Weights of a small transformer language model.
Size: 8 layers, width 768, 6 heads of 128 (1 for keys and values), MLP 3072 tanh GELU, vocabulary 32000, 73.4M parameters.
Architecture: LayerNorm before each block, tied embeddings, attention and MLP in parallel.
Training: 1057M tokens, 8065 steps.
MLP neurons of a small language model. Each row is named by its layer, matrix (down: output weights) and neuron, and shows model dimensions 32-159. Each number is 50 + 12 x the weight over its row's rms, rounded and kept within 0 to 99.
A block is one neuron, or neurons of one layer that tend to fire together. Before each block is what it responds to, as a language model described it from the Wikipedia text at the highest values.

Responds to: First token or word piece of a person's surname or organization name opening a clause, usually after a comma or paragraph break in biographies, e.g. Miller, Rodríguez, Ko(foed).
L3.down899:33 67 36 59 46 42 57 37 36 65 53 51 32 31 56 44 52 62 34 62 34 49 50 54 53 34 30 63 47 50 52 64 30 64 40 51 48 52 42 51 55 50 30 71 55 49 42 54 48 42 47 63 59 50 35 22 35 69 44 50 40 48 24 52 42 39 43 74 24 57 40 68 34 57 45 38 47 53 50 34 75 63 42 53 49 32 74 65 49 48 80 48 41 58 34 56 64 47 58 38 49 58 45 25 39 60 60 64 21 47 50 45 49 51 52 43 57 57 54 65 47 34 41 49 52 52 35 70
L3.down1353:40 67 40 58 59 58 50 44 38 65 56 61 46 56 46 59 39 54 36 50 53 62 53 50 42 55 46 70 48 40 30 47 49 45 60 37 50 38 62 55 53 67 60 57 69 52 33 38 25 56 50 45 63 43 38 33 53 71 48 46 32 54 60 49 42 55 72 48 52 47 75 48 40 58 45 75 46 55 38 46 51 54 20 67 46 51 39 56 48 42 60 43 36 51 41 43 60 46 43 33 68 61 44 60 44 69 47 48 29 58 48 55 39 31 55 50 50 52 50 62 52 43 62 42 58 44 43 52
L3.down2430:32 78 38 48 41 40 59 35 43 84 29 51 57 35 68 58 47 70 45 49 40 63 52 27 49 44 37 58 52 61 47 45 37 46 44 51 51 46 61 30 60 33 38 63 49 53 61 70 49 64 51 32 58 44 46 39 58 46 49 51 50 55 28 61 57 39 46 46 33 49 68 44 21 58 47 58 40 42 45 55 54 55 43 56 62 33 68 58 47 50 64 54 55 47 36 62 50 64 38 27 69 56 50 49 30 67 51 69 06 48 58 55 57 50 53 53 82 62 40 39 35 47 43 40 49 75 51 68
L3.down3017:54 63 36 46 36 41 59 35 38 61 91 58 69 55 45 25 52 37 52 38 49 62 45 41 40 48 51 68 45 45 66 50 59 57 44 54 56 46 66 49 48 42 55 60 52 51 53 35 61 59 70 29 47 65 56 58 47 58 66 39 41 61 62 63 44 43 44 28 49 44 56 34 12 63 37 58 60 59 36 39 62 42 48 59 65 41 41 37 50 61 31 64 43 48 47 34 59 50 39 51 73 52 52 34 47 45 43 48 57 53 49 36 57 47 37 39 83 35 46 57 43 61 52 45 53 64 38 64

Responds to: Final or middle word pieces completing a person's surname or proper name, often in lists and tables, e.g. Lyon-s, Shippe-y, Rand-le.
L2.down1420:28 43 37 38 41 63 55 72 59 46 46 49 49 57 53 55 71 42 45 36 85 50 46 50 71 36 56 59 63 40 38 77 53 51 50 41 59 72 38 61 79 29 36 46 45 31 94 48 41 42 42 65 61 66 20 48 63 37 34 65 61 48 69 48 58 48 43 55 66 41 28 38 36 61 25 49 59 59 34 53 70 62 43 43 51 30 56 47 56 45 66 54 71 51 62 41 45 47 57 63 44 52 69 50 51 56 52 26 52 54 41 42 53 79 57 62 49 44 37 39 81 55 65 49 70 40 49 38

Responds to: Head nouns ending a noun phrase after a descriptive adjective or possessive, across all topics, e.g. tribal names, financial support, earned runs.
L3.down307:23 49 47 57 23 52 50 58 40 50 41 66 47 74 43 62 63 59 41 62 52 57 50 31 53 42 37 47 53 48 38 68 54 85 64 49 39 71 51 53 17 51 66 73 60 40 36 36 49 59 33 53 51 47 55 67 47 42 56 42 55 53 50 30 57 60 47 51 24 55 34 66 49 53 33 64 47 66 47 65 31 47 57 44 46 56 37 70 39 40 45 49 34 53 32 30 57 35 44 28 50 32 54 45 41 57 62 60 51 66 45 51 50 54 37 31 46 50 60 60 44 41 61 53 60 72 52 54
L3.down537:48 49 60 58 45 58 36 45 52 29 46 44 42 50 42 43 61 43 45 43 54 53 46 62 66 41 53 51 52 76 66 51 37 32 44 43 60 32 40 32 40 35 51 61 55 49 37 71 46 60 59 60 41 47 27 35 65 53 61 26 52 49 62 33 56 53 51 53 51 43 78 47 31 42 56 50 57 57 49 48 60 52 42 59 26 23 59 35 28 53 51 64 35 56 52 41 57 50 44 47 61 47 25 44 45 44 59 44 40 54 69 51 43 31 48 57 47 45 45 49 59 77 63 63 40 45 48 47
L3.down2295:49 54 47 56 48 54 52 38 68 31 54 16 46 43 35 77 59 41 58 25 25 59 54 57 49 36 49 46 69 48 45 47 43 32 32 52 55 42 49 54 50 60 35 33 51 72 27 59 45 52 35 47 33 46 37 56 62 57 47 64 58 40 67 60 58 71 67 49 48 56 70 46 50 58 65 42 56 66 51 64 45 48 68 59 66 54 53 51 37 39 51 48 50 54 52 55 63 65 40 74 55 31 42 40 59 24 49 44 32 39 46 45 46 67 63 63 54 52 51 50 63 55 38 74 72 41 56 49
L3.down2394:56 39 64 60 42 56 66 47 52 42 41 49 47 49 47 55 51 42 40 37 31 69 37 56 56 55 62 45 46 60 35 63 55 37 49 50 55 34 45 71 52 56 38 32 40 31 26 26 47 52 70 47 46 45 37 61 56 54 92 53 59 66 32 40 49 70 56 40 61 53 31 38 59 72 49 59 49 42 47 49 71 66 69 50 60 23 43 66 55 65 66 62 48 32 58 23 77 60 54 49 45 55 64 43 70 35 40 41 30 66 41 79 79 40 65 66 48 43 59 48 73 65 55 40 57 43 49 29

Responds to: Final pieces that close a word or phrase before punctuation: noun suffixes (mortification, unification, distortion), closing year digits in ranges (1937–1941), and "times" or "years".
L2.down1915:56 32 37 21 46 73 51 46 65 45 40 60 40 50 36 65 48 36 50 54 58 44 75 38 43 79 45 59 53 52 77 66 53 44 55 52 47 51 44 49 58 68 68 44 60 64 56 63 33 52 28 64 44 54 45 48 62 60 37 45 48 60 40 66 46 60 51 52 45 38 33 28 44 31 56 43 59 35 31 46 55 47 47 59 34 59 45 54 48 50 48 65 40 37 59 42 58 54 45 62 63 55 41 37 53 39 26 49 51 51 55 60 57 58 65 57 37 51 59 62 36 51 69 96 52 45 60 24

Responds to: Tokens right after a number or inside one, where a unit or time noun comes next, e.g. lbf, nM, percent, decimal digits, nine (years).
L5.down851:43 69 35 66 61 43 38 42 56 58 44 58 56 22 35 49 57 58 47 48 54 60 65 43 58 52 45 43 47 57 52 79 54 44 61 35 37 34 53 47 62 47 55 55 56 70 61 47 48 65 41 47 46 43 49 37 74 51 54 51 56 30 38 58 51 35 55 50 69 55 68 45 44 81 43 55 58 48 50 48 56 22 55 47 42 43 45 55 53 51 44 63 44 38 33 42 57 44 53 44 52 47 48 43 47 78 38 49 40 57 55 54 59 44 36 35 76 44 50 25 48 52 34 49 52 65 52 40
L5.down1207:44 58 56 48 43 25 44 75 30 35 34 49 57 51 37 49 54 43 59 32 61 70 40 29 37 63 46 54 58 63 39 50 58 37 51 51 56 36 43 39 54 37 58 29 53 64 56 54 52 58 59 48 70 47 36 26 42 69 65 51 65 48 55 46 56 48 49 57 66 55 72 57 46 38 41 44 52 38 51 46 56 41 54 19 35 55 47 49 44 17 49 38 59 63 43 52 69 36 35 57 23 66 45 46 46 55 60 50 71 47 57 41 56 64 56 59 53 28 41 32 69 63 57 45 56 66 44 45
L5.down2404:19 38 48 64 46 53 21 37 59 32 39 58 61 43 63 58 68 22 31 36 57 52 48 47 67 43 64 56 37 49 42 54 51 64 46 48 67 48 51 68 67 53 41 50 58 47 64 35 51 57 34 58 34 41 46 48 63 71 63 54 47 56 53 57 39 58 68 76 68 52 45 66 42 48 54 49 34 66 46 42 60 32 40 35 53 57 52 38 35 49 61 46 47 38 31 65 57 40 48 48 55 53 69 50 53 71 79 58 44 77 51 43 74 36 42 34 59 46 55 29 69 50 75 42 45 54 45 54
L5.down2965:42 57 44 21 50 33 47 53 39 69 43 44 56 40 42 46 54 52 38 43 60 51 51 58 77 52 54 40 55 49 44 41 47 57 42 36 59 49 50 72 14 54 55 43 54 68 71 51 60 47 39 38 51 45 71 44 65 51 48 45 61 65 68 50 68 76 58 49 52 48 50 67 46 44 57 34 53 45 61 71 49 75 38 43 27 69 21 47 21 45 43 27 58 43 49 24 65 39 54 51 34 50 38 42 36 58 55 40 41 47 57 45 36 51 34 51 54 36 46 49 51 62 46 63 36 42 29 29

Responds to: Early or middle pieces of split surnames in tables, rosters and results lists (Nej-ed-ly, Men-zo, Sold-o), plus occasional "to" after had/decided and "by".
L5.down820:61 58 46 40 36 75 74 40 52 55 79 32 60 50 37 87 30 31 52 37 59 52 24 52 39 62 58 45 44 52 48 45 43 45 43 50 43 31 42 52 51 53 43 49 51 67 44 44 53 60 53 44 33 48 37 47 22 61 43 77 57 52 47 36 37 45 47 41 70 61 45 46 51 54 57 37 59 35 53 79 68 73 50 60 43 75 35 54 46 31 49 49 49 62 25 62 70 65 50 56 37 38 44 39 53 55 49 46 47 50 59 32 37 33 39 59 36 48 49 53 45 68 42 37 38 57 53 47
L5.down1293:58 60 40 60 37 70 70 74 46 46 55 42 33 71 34 56 60 53 49 39 45 60 40 44 56 38 60 55 54 60 51 57 48 55 71 38 56 63 44 26 73 47 49 57 51 45 55 50 59 40 50 45 56 50 37 58 45 69 55 43 41 41 40 49 39 47 47 56 55 62 26 62 44 44 33 44 56 29 36 45 28 59 65 51 52 71 66 68 48 40 31 52 52 57 29 29 27 48 42 54 49 51 56 36 56 64 58 43 47 47 43 61 53 39 42 40 64 56 57 65 57 47 55 58 51 54 47 41
L5.down1315:57 65 61 59 26 42 29 48 46 27 40 56 30 53 41 78 56 68 62 54 74 56 40 51 26 29 67 72 44 76 56 52 66 39 37 48 67 48 56 29 49 37 37 42 60 70 46 46 65 40 65 69 45 33 51 33 48 63 37 37 42 38 37 54 38 53 63 63 47 48 36 55 37 47 58 35 32 35 42 47 39 32 42 50 27 54 61 49 44 66 66 45 45 63 42 56 34 52 47 39 47 69 47 48 58 61 53 46 58 70 45 56 47 54 39 38 56 48 41 43 54 57 47 32 43 68 68 36
L5.down2528:35 58 35 48 48 50 43 64 69 50 41 48 49 48 44 61 45 44 61 55 46 46 65 42 31 48 61 66 34 54 59 53 33 36 31 47 33 52 43 68 55 47 39 43 61 47 20 45 73 24 52 47 52 48 49 22 55 44 31 42 62 42 47 68 68 55 37 62 40 37 63 66 59 25 42 37 57 35 57 52 51 60 48 39 35 49 44 62 47 57 42 61 58 51 43 50 66 61 45 50 63 66 55 55 58 41 42 38 47 50 29 55 38 39 60 39 55 50 46 62 41 70 49 40 77 57 67 38

Responds to: Head noun or modifier of a defining phrase after "is a/an" or an appositive comma, such as organization, company, initiative, variant.
L5.down596:41 60 49 50 56 52 52 33 47 37 61 48 29 60 58 55 70 61 37 47 34 40 58 37 44 63 26 51 38 66 42 27 40 60 55 37 48 76 35 46 70 73 47 22 36 76 73 58 40 51 48 57 62 62 52 52 31 47 46 69 31 35 56 82 52 40 53 30 64 59 30 44 64 60 50 38 53 43 42 40 50 29 60 62 44 29 47 61 78 57 36 65 38 44 50 52 29 46 41 67 49 40 86 54 31 37 36 72 48 49 51 39 40 44 54 33 56 65 45 44 51 73 32 33 48 38 44 57
L5.down1155:41 69 47 49 46 30 59 47 36 59 54 41 49 56 69 47 38 13 40 61 65 60 34 62 31 48 28 62 60 46 52 21 48 65 52 33 51 36 47 48 60 49 26 72 54 48 42 31 55 59 49 57 63 47 41 58 34 62 27 84 42 57 65 46 49 55 52 47 43 32 52 61 35 35 51 35 52 55 37 41 64 42 56 41 53 44 45 67 58 35 50 35 50 46 40 57 47 66 44 62 29 41 64 27 64 43 56 50 56 44 47 37 49 49 39 46 52 49 70 44 50 34 47 45 45 38 47 51
L5.down2355:49 45 56 48 63 62 56 35 31 71 49 48 26 75 46 68 56 50 43 29 64 41 58 31 36 52 53 69 46 52 38 63 53 43 40 67 60 47 42 36 49 27 58 26 47 36 48 28 45 53 41 29 82 54 40 73 55 47 42 62 73 55 51 45 66 57 49 38 53 63 52 42 55 72 50 40 66 50 50 40 57 23 43 68 56 62 25 60 56 54 65 49 67 59 44 52 51 56 57 48 59 48 48 57 39 57 39 67 51 82 58 42 65 61 38 44 40 34 50 57 35 61 42 35 32 52 34 62
L5.down3021:27 50 50 34 77 66 49 45 44 33 51 32 54 46 52 53 71 56 39 42 75 71 75 45 49 31 41 79 57 41 67 41 66 51 51 45 55 74 66 90 36 54 57 59 52 70 14 58 55 62 43 31 60 47 73 56 75 66 57 45 43 68 61 41 43 51 56 40 53 68 51 67 49 58 45 54 48 31 57 61 33 39 38 48 61 49 44 50 65 48 48 48 40 68 30 65 56 42 47 54 49 45 62 39 61 54 30 52 42 67 68 59 72 63 50 60 39 39 70 57 51 41 65 71 53 66 56 46

Responds to: The last token of the article's main subject when it is mentioned again, often as a sentence subject after a heading, as in Shue, Devine, Lyman, or "The club".
L5.down167:52 52 63 37 67 55 62 45 36 55 37 57 60 46 45 42 40 55 48 71 72 34 49 51 10 49 38 47 59 50 39 56 48 46 30 53 52 32 47 70 39 46 52 60 48 62 52 57 64 35 47 54 57 54 74 53 35 30 48 57 47 27 47 52 40 57 62 42 33 63 38 59 43 57 58 60 32 32 43 46 51 63 43 48 45 47 53 32 46 51 53 27 51 60 40 58 63 51 56 52 52 57 72 51 63 51 41 62 60 38 47 42 28 39 71 57 54 84 27 49 12 68 38 53 31 55 48 45
L5.down231:52 42 74 51 45 65 51 50 71 72 66 41 39 45 51 40 55 47 47 54 35 41 60 55 81 60 58 36 54 24 69 49 58 49 33 51 66 41 58 73 57 51 58 36 57 53 45 50 59 48 45 51 60 35 53 68 79 40 60 54 55 49 21 39 55 54 47 38 55 44 35 47 50 36 63 38 52 50 28 44 72 21 46 62 31 52 34 62 24 46 49 14 27 43 77 45 33 73 58 43 66 58 78 36 63 46 63 39 57 45 48 25 64 64 45 56 39 50 53 44 50 70 54 54 43 40 31 68
L5.down983:53 51 49 56 71 54 49 43 49 47 39 34 67 59 47 41 47 48 44 64 56 34 58 48 32 57 43 58 36 62 46 74 56 56 42 63 65 45 27 37 16 40 49 70 38 55 50 39 74 42 60 61 69 45 45 79 23 36 67 65 55 52 51 73 41 71 52 55 39 70 54 46 54 48 54 47 46 49 45 49 46 59 56 62 34 50 57 33 64 61 58 35 38 65 54 50 43 62 35 70 53 48 74 29 51 53 54 61 40 34 51 51 19 47 71 53 44 60 43 50 50 50 42 38 44 49 35 51
L5.down1931:36 30 64 48 65 36 67 53 46 38 57 52 56 42 47 16 67 54 42 53 57 51 67 56 56 41 52 55 40 31 69 48 56 45 41 51 56 54 31 32 44 39 39 40 67 51 70 39 38 47 44 43 71 44 62 65 55 58 36 48 51 62 67 51 47 51 44 54 31 47 66 88 52 27 43 42 48 54 48 34 36 63 55 38 32 43 70 38 58 42 73 46 67 46 54 56 53 62 41 53 43 64 74 54 54 68 54 51 49 57 42 29 34 72 51 45 36 56 45 53 30 53 39 51 28 57 59 53

Responds to: First token of a person's surname right after a given name or middle initial, as in Mike Portnoy, John J. Sparkman, Dolph Lundgren.
L3.down1:50 61 54 60 27 52 59 55 26 71 68 38 71 45 64 48 35 35 45 39 59 55 31 82 57 64 36 63 45 55 43 49 25 45 39 47 72 50 67 52 51 44 41 61 51 34 63 40 42 57 57 56 56 47 30 59 47 45 45 44 44 72 49 58 29 43 46 53 42 46 62 50 44 32 36 37 31 65 68 48 50 76 41 61 45 54 53 63 59 67 62 56 59 34 51 51 51 37 51 47 62 54 47 47 60 67 41 46 41 39 63 52 68 38 23 38 68 44 51 43 59 40 35 65 64 64 49 45
L3.down838:45 54 60 39 32 43 58 46 49 66 49 43 33 55 42 51 64 55 52 48 57 55 36 59 69 56 43 51 46 38 60 47 33 46 53 47 49 52 72 54 52 36 50 60 37 43 59 76 63 67 54 58 60 37 42 56 54 42 53 48 37 70 39 33 58 61 46 56 47 45 54 47 24 61 20 33 36 64 48 43 64 50 45 50 47 33 58 61 39 63 55 67 53 54 48 55 55 55 56 42 51 54 51 39 61 76 37 51 48 44 55 45 65 51 46 50 78 44 51 49 42 49 36 69 65 25 48 51
L3.down1513:42 49 49 45 38 53 61 51 38 44 51 52 49 37 36 51 57 54 47 48 53 63 49 37 47 59 36 25 58 53 43 45 61 44 66 58 54 49 56 52 66 48 45 39 30 51 62 46 59 44 38 71 66 45 57 49 50 42 44 47 50 41 46 34 64 57 41 60 39 42 48 50 32 55 59 40 44 61 41 70 48 29 54 60 49 60 57 47 41 53 61 48 54 48 59 52 49 52 61 42 56 26 43 44 65 56 39 57 33 57 65 38 75 54 46 42 93 54 46 55 26 54 48 56 46 48 44 55
L3.down2132:60 40 50 39 27 57 30 68 39 59 65 50 50 40 53 62 63 49 56 57 54 66 40 58 70 76 42 48 65 70 62 40 27 47 52 49 48 56 69 27 44 37 40 61 48 33 62 43 64 34 58 53 61 51 47 39 63 37 59 47 51 63 54 20 64 61 41 61 51 36 56 70 31 62 33 46 50 88 50 58 37 50 27 51 54 29 75 52 49 55 71 57 52 40 47 62 39 43 59 42 57 58 37 51 51 74 44 41 46 61 44 71 63 49 61 52 65 28 62 50 51 40 40 55 43 31 62 42

Responds to: Nouns or word pieces that modify or complete a compound or institutional name, like Traction Company, printing plant, and car salesman; sometimes numbers in tables.
L5.down356:57 31 48 59 51 55 67 18 56 48 45 34 38 44 47 54 48 55 43 61 56 42 62 48 41 43 47 63 38 53 28 39 34 34 39 48 44 43 48 34 47 51 39 32 58 59 55 61 37 55 50 72 37 54 30 43 50 45 50 50 69 68 47 34 47 56 30 40 55 38 54 28 43 50 57 50 39 64 33 41 63 59 47 57 44 53 40 53 44 51 69 42 41 73 25 39 48 49 33 52 28 56 57 50 62 53 63 56 51 43 63 14 56 54 48 30 69 43 51 34 51 66 42 53 38 43 36 44
L5.down483:50 40 55 42 43 53 29 49 76 59 51 60 30 34 37 60 45 57 44 44 56 32 47 61 56 35 45 61 51 59 56 34 51 26 60 61 66 40 36 59 56 61 48 31 67 62 70 57 34 56 55 51 51 65 14 44 58 38 52 56 50 47 64 36 35 41 35 56 62 63 69 44 49 61 60 70 66 51 58 48 65 56 51 41 48 56 63 26 35 57 50 26 60 61 53 61 48 39 42 62 61 54 50 54 54 56 56 56 52 42 41 48 45 38 35 36 68 52 54 49 40 67 54 59 57 53 43 35
L5.down926:62 31 36 41 37 36 48 62 51 62 57 56 60 75 50 50 51 51 48 57 46 39 36 39 33 47 25 38 73 41 59 50 50 46 61 38 46 53 49 49 77 37 45 41 67 57 50 57 56 45 51 43 53 43 59 43 49 59 47 51 41 32 41 54 59 44 56 34 51 55 61 45 49 70 57 60 59 38 44 64 22 43 42 52 46 37 42 50 43 46 60 57 49 31 23 49 48 59 47 65 57 63 53 36 48 41 63 51 17 41 52 73 42 35 58 43 53 67 51 72 45 58 63 38 51 42 37 61
L5.down1236:50 34 55 58 60 32 52 61 69 33 55 43 49 67 27 66 42 45 59 46 47 45 66 50 49 48 48 54 26 46 55 43 55 33 56 56 45 56 45 43 53 54 48 42 57 71 51 67 54 56 62 62 50 62 41 63 43 64 35 43 61 55 44 54 52 48 47 40 50 57 52 62 66 60 31 31 55 37 43 79 53 46 43 37 36 55 42 47 47 48 46 57 49 47 36 59 31 38 32 44 36 60 49 60 65 36 43 56 59 53 58 54 61 50 52 49 54 41 38 58 52 48 64 49 48 47 64 40

Responds to: First word of a classifying noun phrase after "is/was a" or "as", in definitions like "is a home rule city", "a leader of", "one of many".
L3.down20:44 46 43 44 49 44 35 41 45 51 43 39 42 66 47 49 59 57 63 45 42 16 41 32 16 60 31 76 54 63 43 22 46 42 50 45 57 43 44 33 69 53 45 50 42 71 46 63 62 37 50 55 54 81 59 26 38 39 43 54 30 46 74 44 50 45 25 56 42 31 35 50 23 37 35 62 50 31 35 42 52 48 53 39 79 43 44 40 58 45 48 35 52 51 52 33 55 44 79 47 48 47 45 31 49 52 41 39 52 34 68 47 17 61 37 60 54 23 53 40 46 76 48 68 45 52 45 16
L3.down217:38 36 53 71 28 47 52 53 27 55 33 52 54 65 63 59 52 55 44 53 66 48 51 35 50 41 57 65 47 62 52 49 32 58 41 53 69 39 56 61 46 64 65 59 47 64 64 49 66 52 53 54 44 68 36 39 47 61 36 37 74 65 27 45 32 58 41 48 53 41 57 49 54 41 36 70 51 57 36 52 41 35 64 45 47 55 69 46 66 64 52 39 39 62 48 21 45 44 62 34 26 39 31 56 33 48 44 45 50 40 77 57 31 85 46 38 51 38 32 59 50 62 25 35 60 40 50 61
L3.down1317:52 63 62 49 47 38 43 60 30 48 48 57 38 52 51 55 44 39 41 45 57 48 57 47 52 53 22 32 59 15 38 68 35 54 78 32 62 49 53 29 52 60 45 44 26 43 43 21 66 54 57 50 52 48 28 48 30 26 68 38 48 29 42 50 34 36 57 47 37 56 56 51 48 45 50 63 49 46 43 46 53 54 57 61 56 68 60 58 64 32 44 39 48 53 70 47 51 48 48 65 32 33 49 49 58 53 50 53 52 48 35 55 37 47 49 49 48 67 58 36 65 38 55 46 47 34 58 46
L3.down2957:47 75 68 47 48 51 41 59 55 51 52 39 31 59 47 33 59 44 47 32 55 58 39 52 45 89 47 58 40 43 48 47 51 40 26 44 44 35 57 47 66 55 36 45 46 64 51 35 53 46 60 73 47 43 46 41 56 38 54 60 52 35 69 54 55 54 43 38 49 53 31 42 46 53 34 57 48 58 53 32 62 40 52 65 48 63 57 70 51 36 49 60 69 73 50 55 58 42 61 46 58 70 57 45 56 55 38 49 48 61 63 48 62 53 62 20 37 54 42 48 41 36 47 56 28 35 62 50

Responds to: Number tokens giving a measured or counted quantity in factual text and tables, such as 42%, 1,290 killed, 575 km2, 0.12 nM.
L2.down2352:45 56 65 32 35 33 60 35 49 61 50 51 61 46 45 46 65 48 61 55 59 48 59 62 27 46 29 41 56 51 45 33 59 32 47 61 36 54 46 62 74 54 59 44 50 34 54 58 42 49 42 55 55 52 37 67 36 52 67 38 48 50 47 59 38 63 62 52 73 51 41 44 53 25 65 38 53 48 23 48 53 62 54 55 63 35 42 48 40 58 63 33 43 47 51 60 42 68 52 53 51 45 66 39 62 52 46 51 51 45 30 35 46 72 33 37 09 47 40 45 74 63 37 59 56 38 53 41

Responds to: Last digit groups of comma-separated figures (15,564; 96,294; 158,404) and the word right after an amount or year, such as million, of, as.
L3.down38:43 40 49 69 48 58 38 54 61 50 53 75 52 49 57 59 39 34 58 42 51 70 50 59 40 37 51 52 62 37 54 62 50 39 50 56 49 47 33 44 55 60 74 37 40 65 72 37 74 37 30 57 44 54 51 60 58 35 45 55 79 52 41 42 46 60 56 49 50 65 33 40 44 54 57 47 44 65 49 52 37 57 70 51 49 48 58 70 43 51 52 43 43 42 42 46 41 56 50 63 57 38 35 40 52 23 62 37 39 38 43 43 56 68 65 51 25 64 57 52 42 57 42 43 53 59 66 51
L3.down1405:38 59 51 51 42 34 50 40 36 33 32 54 43 47 43 32 45 42 52 61 64 60 59 58 49 46 47 47 46 40 43 55 62 43 36 47 57 47 37 48 27 48 45 51 51 37 62 59 61 68 54 48 60 53 57 29 55 52 38 38 55 48 67 55 58 43 58 46 20 41 62 66 55 40 24 59 62 62 39 46 64 61 47 33 54 40 52 62 49 37 38 34 37 46 33 54 63 52 55 44 43 68 52 54 75 56 50 57 44 50 54 46 44 49 57 49 38 32 62 46 43 62 46 39 33 50 52 49
L3.down1679:49 44 40 44 41 48 73 41 45 33 75 37 48 53 58 40 34 54 36 71 66 56 52 39 53 27 56 54 48 50 66 32 66 55 40 62 47 54 66 39 25 53 49 56 35 40 44 30 44 55 55 70 40 36 76 50 66 36 23 49 52 53 46 50 54 60 41 56 57 46 58 36 72 59 45 53 69 32 38 41 53 64 61 29 51 56 47 40 45 58 29 45 45 46 57 57 60 52 54 54 27 60 36 50 55 43 49 60 45 24 61 59 42 43 41 45 68 63 38 62 38 54 45 36 47 32 42 47
L3.down2697:30 43 53 38 52 50 52 27 41 37 66 42 45 56 51 33 39 62 32 45 54 54 42 51 62 58 72 42 40 37 51 61 44 46 35 50 57 25 66 46 43 57 45 48 41 44 55 54 64 51 45 38 39 27 53 61 47 56 65 60 56 54 67 55 64 48 49 23 54 47 47 59 51 58 46 40 52 42 14 34 58 57 67 47 52 48 64 61 46 46 54 41 45 49 26 53 57 39 65 63 50 54 52 75 62 39 55 43 74 49 53 43 77 64 67 49 40 32 48 44 50 25 47 56 63 61 57 47

Responds to: Mainly the |---|---| divider tokens just below a Markdown table header in filmographies, election results and sports tables; also weaker hits on list dashes, decimal points and "also".
L2.down1253:42 39 59 58 47 43 53 27 70 49 63 52 36 24 43 32 51 49 57 56 42 60 49 44 55 55 38 37 45 57 55 66 65 60 44 48 57 63 60 29 37 55 50 58 46 73 74 64 65 33 39 45 57 58 67 57 39 70 51 55 30 40 29 51 25 38 52 28 66 61 39 67 61 54 50 36 72 52 43 74 62 15 61 68 65 43 53 44 76 50 60 36 43 51 58 60 53 37 25 43 31 47 57 51 50 54 55 34 58 60 28 42 40 67 31 28 75 42 37 45 63 41 66 67 58 67 36 52

Responds to: Last token of surnames and place names, often a word-piece ending, in lists, tables and bios, e.g. Del-linger, McKin-non, Dal-worth.
L2.down279:38 52 53 53 42 60 71 45 48 56 49 42 57 45 63 66 63 32 58 66 59 62 46 33 35 37 56 60 66 36 38 78 43 30 30 50 63 38 42 58 52 56 40 42 43 36 62 40 64 61 44 70 52 65 34 48 49 38 51 47 67 50 44 63 46 38 51 48 56 56 35 36 23 31 41 45 76 38 43 58 52 56 56 47 47 48 45 48 61 50 69 57 53 48 47 47 46 65 33 39 47 56 34 38 48 52 43 51 46 36 49 57 64 62 64 33 57 54 52 42 24 61 54 68 60 59 26 55